config.toml
init_std_up = 0.0311
lr_head = 0.00343
decay_fraction = 0.752
MLP neurons of a small language model. Each row is named by its layer, matrix (up: input weights) and neuron, and shows model dimensions 0-127. Each number is 50 + 10 x the weight over its row's rms, rounded and kept within 0 to 99.
After each neuron's rows, "fires after" lists the tokens most often just before its 100 highest values on Wikipedia text that the model never trained on.

L3.up157:57 34 43 57 65 71 46 47 46 61 34 49 50 49 52 49 51 42 55 41 44 63 53 51 55 50 50 49 46 45 52 54 53 56 66 60 42 55 53 45 51 45 48 58 37 58 38 62 34 37 61 38 51 56 58 52 37 42 38 55 56 67 66 44 53 57 42 61 31 47 57 38 49 51 52 36 45 54 73 59 58 51 57 53 40 51 49 33 51 50 56 49 45 58 47 60 77 51 46 58 68 27 33 59 47 63 50 58 48 79 44 57 50 52 59 41 27 43 48 48 53 39 50 44 30 54 61 44
fires after: " Ch", " r", "-", " L", " In"

L6.up668:58 56 61 53 57 49 53 56 48 55 48 56 63 46 46 42 38 69 36 60 59 57 55 62 68 49 63 61 81 45 57 25 54 32 36 56 60 44 47 31 48 60 54 49 60 35 37 32 59 74 45 37 50 52 62 38 21 44 52 56 33 59 63 59 63 27 58 57 38 61 53 42 41 43 33 50 36 49 60 62 41 58 69 25 52 53 33 42 45 49 53 44 62 41 43 69 54 52 41 46 52 40 54 46 69 42 49 53 57 71 46 67 63 59 46 63 45 63 56 62 46 57 53 50 52 51 65 51
fires after: " s", " S", " r", " sp"

L4.up270:52 43 45 46 36 70 49 52 44 56 40 45 42 36 48 52 31 57 62 63 52 41 52 46 68 37 50 49 54 68 40 43 48 50 47 62 55 43 37 49 74 40 59 49 35 51 37 49 58 60 43 43 45 58 56 55 50 53 58 79 48 59 50 51 70 33 54 44 42 55 49 53 56 58 62 43 46 33 42 54 63 50 48 28 52 63 60 49 49 54 46 59 62 45 50 67 32 59 30 42 41 58 35 27 72 60 56 53 61 40 54 57 40 48 56 56 67 50 44 50 45 56 37 55 42 32 38 39
fires after: " |", " /", " v", " S", " dis"

L4.up712:47 37 45 59 54 59 45 61 56 53 57 55 47 50 43 48 34 55 56 41 34 36 35 48 32 57 36 31 42 54 31 45 44 46 51 79 41 28 61 52 80 59 51 41 53 57 47 50 30 33 54 57 52 45 40 46 42 36 58 63 66 61 54 44 55 52 67 46 57 49 52 60 49 45 45 49 55 49 40 43 62 25 38 35 56 44 52 40 50 56 55 45 37 51 44 49 43 43 63 63 74 64 31 46 59 55 41 57 38 56 53 48 50 47 34 50 47 60 41 59 48 46 36 44 50 51 50 43
fires after: " v", " V", " pe", " de", " j", " h"

L4.up87:56 46 51 47 42 27 44 58 55 54 41 63 41 46 46 28 55 51 57 38 35 48 37 44 55 27 35 44 61 51 43 70 57 43 45 52 55 51 45 50 60 44 42 39 55 63 62 51 62 44 81 38 57 61 38 45 45 53 54 40 42 39 51 58 59 75 35 45 49 38 28 25 53 61 56 59 56 61 55 44 49 31 60 60 57 44 44 59 61 43 24 43 56 58 54 46 59 38 27 34 60 41 57 54 62 37 50 51 49 47 55 46 48 44 57 54 39 50 47 45 38 31 52 47 37 62 45 60
fires after: " C", " ex", " c", "ort", " f", "ap"

L4.up516:54 59 47 47 56 57 34 60 62 47 63 61 63 62 38 68 56 50 65 57 41 44 44 61 35 47 47 37 25 40 42 53 64 40 86 56 46 53 49 52 67 53 42 66 41 48 51 37 43 58 55 53 33 72 34 53 49 35 44 54 31 39 42 42 63 63 56 53 46 42 48 54 68 56 49 53 57 49 41 35 51 58 49 54 36 49 46 53 56 36 51 61 36 35 33 36 43 44 43 42 48 49 40 36 58 37 60 56 48 47 34 55 43 35 40 43 37 75 52 46 59 55 51 47 50 55 47 50
fires after: "ig", " L", " v", " ", "ic"

L6.up23:57 41 42 41 36 52 63 45 62 53 68 51 43 51 52 35 34 58 50 51 41 50 50 42 48 53 42 46 54 50 51 57 62 66 63 41 43 45 42 51 53 51 52 47 44 67 58 30 36 40 52 39 61 41 52 58 54 53 63 52 56 37 56 45 49 62 59 56 36 66 50 57 41 58 52 61 39 53 32 68 55 46 60 40 51 45 53 33 45 56 38 32 39 35 49 62 47 39 38 39 62 54 39 61 54 43 60 45 50 39 55 49 30 49 43 71 55 47 51 47 57 48 55 66 36 37 30 49
fires after: " f", " F", "f", ".", "ed", " for"

L3.up520:49 42 51 29 52 49 43 59 42 40 54 56 52 42 72 68 49 71 54 43 36 36 41 48 28 49 66 48 45 50 45 55 53 20 45 67 36 42 63 48 59 51 44 38 45 62 37 52 35 47 31 55 50 42 36 59 44 46 45 52 38 49 54 61 45 56 72 51 34 58 44 50 45 45 43 49 56 52 67 43 61 42 47 69 55 56 45 41 42 47 36 37 24 60 48 65 50 63 54 56 51 56 51 60 53 41 51 51 46 56 45 49 48 39 55 47 60 37 64 30 62 27 36 57 45 58 50 48
fires after: " v", " V", "mer", " c", "ec", " J"

L4.up120:54 41 64 55 46 43 49 42 47 78 45 58 69 48 42 45 42 41 52 51 40 34 39 48 43 57 66 56 42 49 57 50 56 76 51 54 47 71 58 31 59 69 49 56 53 58 38 45 54 39 72 51 69 64 53 56 34 48 36 50 59 70 56 62 65 72 64 50 53 52 47 43 41 43 38 59 51 50 61 48 55 52 37 43 45 57 49 41 65 61 33 55 29 35 19 59 47 51 48 49 51 45 52 59 46 62 58 48 32 56 45 52 56 44 44 48 48 47 46 52 50 41 58 58 35 44 47 66
fires after: " in", " D", "d", " In", "-", "st"

L6.up514:56 45 50 54 36 57 51 60 46 33 48 37 53 51 60 66 61 38 50 49 60 75 65 49 44 48 47 51 57 45 48 32 43 58 46 41 58 57 50 44 49 35 55 45 45 40 28 57 50 38 50 40 68 46 58 43 59 49 59 46 47 62 19 47 62 64 37 49 44 62 71 51 53 56 50 50 57 54 59 34 39 49 73 54 41 34 63 57 57 59 29 60 44 43 49 42 40 53 52 53 40 30 58 49 25 41 52 38 61 64 43 56 40 54 57 62 47 38 54 42 45 50 47 61 70 34 46 59
fires after: "es", "s", " as", " des", " s", "ou"

L6.up741:43 47 63 41 67 41 42 47 28 40 48 41 46 41 51 65 37 65 66 39 53 47 47 39 42 45 36 59 63 51 47 55 61 47 38 57 48 42 72 58 51 80 39 58 45 60 50 35 63 47 47 49 56 63 47 53 52 63 56 39 40 46 22 51 41 42 60 34 55 61 48 63 41 41 47 37 48 54 58 40 58 36 55 41 67 45 42 67 40 55 41 71 50 49 52 50 51 44 37 29 52 47 60 46 68 41 29 62 50 57 45 38 44 49 47 51 58 53 49 49 48 39 61 59 56 51 51 61
fires after: "v", " C", " c", "c", "opul"

L3.up634:52 59 54 61 68 37 50 59 52 59 54 54 48 45 36 52 51 32 43 68 61 60 49 57 46 57 35 46 48 54 57 45 52 25 48 43 54 53 48 44 59 39 57 55 40 40 51 38 53 48 47 47 47 52 35 55 49 74 44 45 48 36 63 65 47 46 69 56 62 45 57 44 71 62 62 55 67 31 53 41 37 62 51 41 40 62 41 46 51 64 46 60 64 56 51 59 62 32 51 42 29 53 53 63 41 40 64 27 55 44 58 47 72 48 45 42 52 47 46 64 51 51 34 46 72 40 41 48
fires after: " C", " S", " to", "s", " T", "es"

L3.up747:56 62 70 39 41 48 46 37 54 65 42 51 43 40 55 45 34 49 49 63 42 53 54 52 54 50 48 49 52 36 59 45 50 47 35 68 35 60 65 56 50 65 43 46 60 59 61 55 57 63 47 31 37 46 42 63 75 58 40 47 37 20 29 68 37 37 46 39 52 56 37 47 68 62 44 41 49 51 55 50 59 42 43 62 49 54 16 51 43 62 43 56 49 54 43 63 40 32 34 58 60 61 64 36 62 44 63 51 57 40 55 33 42 55 58 60 38 54 73 48 50 56 43 53 43 39 49 60
fires after: " c", " C", "0", " F", " ", " e"

L4.up230:33 67 48 48 42 50 48 44 64 46 41 41 69 35 57 37 51 52 61 63 53 64 68 59 78 41 48 43 58 38 59 36 50 60 37 57 57 52 51 55 60 61 58 49 48 39 35 51 59 39 50 40 57 41 74 49 43 46 43 42 44 35 43 49 63 56 65 52 58 61 55 39 41 44 57 51 60 53 44 53 43 53 66 48 44 60 61 37 60 54 46 36 42 66 49 38 57 48 33 46 44 37 59 62 48 45 64 48 47 58 33 62 58 60 55 64 54 39 46 48 44 54 73 57 44 42 65 53
fires after: "S", " S", "ou", " f", "ess", " s"

L3.up95:50 54 46 50 59 42 33 37 46 49 42 37 51 44 42 45 46 57 36 42 72 52 46 52 54 67 46 48 53 40 64 45 49 88 50 38 25 46 44 60 45 48 43 55 44 44 70 58 57 53 77 41 52 48 46 56 48 58 30 49 34 53 58 47 44 46 60 33 46 61 45 56 46 48 35 49 60 52 40 46 48 38 49 51 52 47 67 56 45 34 47 47 41 41 56 48 61 53 57 65 60 62 27 66 60 49 55 42 22 69 33 27 47 66 37 56 41 39 60 55 63 56 42 52 52 48 63 54
fires after: " L", " l", "l", " g", "el"

L4.up316:47 45 52 46 60 34 65 46 48 48 56 61 53 46 52 50 32 59 50 21 41 48 46 73 68 47 47 51 54 57 58 71 51 50 47 52 38 34 55 48 46 41 42 44 62 52 49 45 53 54 49 43 43 51 61 53 63 53 45 51 51 53 45 42 50 48 54 64 39 49 52 56 68 58 53 65 41 52 65 52 40 53 52 45 62 46 42 55 34 64 52 45 55 41 47 47 48 76 35 64 84 38 36 48 60 52 40 61 47 48 49 55 44 58 65 48 53 49 65 66 39 16 48 40 39 54 47 53
fires after: " c", " C", " the", " H", " h", " was"

L6.up834:61 50 59 39 28 45 61 58 39 31 63 58 36 41 63 48 52 58 61 50 41 42 41 52 57 53 62 61 45 47 47 44 53 57 60 55 39 49 62 55 51 29 50 41 57 42 45 49 55 39 42 53 40 66 54 50 60 38 53 43 44 50 42 46 33 44 50 56 53 43 43 31 53 67 48 55 65 39 40 44 53 53 46 56 64 29 42 45 41 50 32 55 35 50 56 50 42 63 43 45 63 47 46 46 28 63 47 34 50 52 38 52 50 40 56 64 45 46 75 70 41 39 47 49 50 41 47 36
fires after: " c", " B", " C", " a", " l"

L6.up244:37 36 45 61 49 56 51 43 41 55 37 66 60 38 40 40 38 41 57 65 56 52 36 58 55 48 36 64 42 45 67 58 54 49 54 47 45 49 62 44 55 51 57 52 53 48 54 49 43 61 64 51 62 45 40 57 40 45 30 41 63 53 44 40 53 61 29 54 38 53 32 57 37 41 46 45 41 51 38 64 40 38 32 45 49 44 41 38 30 46 73 52 60 30 45 51 54 49 54 46 60 63 38 61 60 56 49 53 41 63 40 41 53 54 44 53 50 48 54 68 64 48 62 53 35 49 51 48
fires after: "ar", " I", " L", " l", "v"

L3.up57:51 36 62 54 51 38 46 33 51 57 51 52 51 46 34 53 41 44 59 58 40 69 46 40 58 68 67 41 48 54 64 51 44 30 46 50 48 69 62 42 44 38 53 65 48 43 42 57 71 60 56 45 46 60 47 61 60 50 57 53 61 53 39 48 54 42 53 62 60 38 55 35 37 62 61 49 32 36 39 50 65 69 49 56 60 57 51 31 46 67 35 47 36 59 79 46 70 56 51 41 39 59 58 42 54 52 46 36 52 46 58 48 45 58 61 51 29 47 41 57 28 44 57 54 62 45 58 41
fires after: "-", " d", " r", " s"

L3.up679:63 59 54 37 39 62 43 65 64 54 67 50 37 46 44 42 43 61 55 56 48 52 62 57 69 28 37 54 57 43 50 49 56 45 61 38 40 48 46 50 52 65 28 58 38 39 57 29 56 69 55 35 44 50 46 44 59 56 56 53 50 41 62 52 59 50 34 49 58 50 36 47 44 45 52 51 59 46 31 60 37 57 54 60 45 43 45 48 40 42 43 27 57 50 64 53 58 55 51 46 61 39 37 36 58 61 46 61 39 45 57 55 52 54 54 66 59 58 34 40 56 39 64 41 35 63 43 56
fires after: " f", " r", "f", " C", "p", " F"

L6.up379:45 38 55 48 46 45 42 48 46 38 52 51 55 35 58 49 61 50 50 48 58 56 50 51 52 43 56 60 54 59 59 31 50 69 44 30 45 47 47 57 70 34 76 57 45 55 49 51 68 51 35 70 38 57 56 37 43 38 50 30 54 42 49 61 36 44 67 64 50 48 61 46 59 43 42 48 60 35 50 38 55 61 59 42 70 54 51 49 50 52 32 47 53 67 50 52 44 32 57 23 45 42 53 50 44 42 59 50 68 58 33 42 59 38 58 49 44 53 66 40 46 54 49 48 57 32 35 55
fires after: " s", "s", " S", "les", "as"

L3.up757:46 50 62 45 31 52 51 50 49 54 51 56 59 54 51 44 49 71 41 40 34 53 53 30 61 37 32 58 61 51 56 57 40 34 51 51 22 63 41 68 23 40 40 67 40 48 57 44 59 62 53 60 52 31 55 41 37 42 53 48 36 48 38 48 65 58 57 50 65 38 30 63 37 35 49 65 51 59 40 45 54 42 45 69 29 67 35 56 49 49 79 48 59 54 49 43 45 42 55 58 65 56 48 41 64 47 44 57 71 65 64 49 52 68 62 44 45 53 53 43 68 42 61 38 45 46 54 49
fires after: " B", " f", " F", " P", "ob", "om"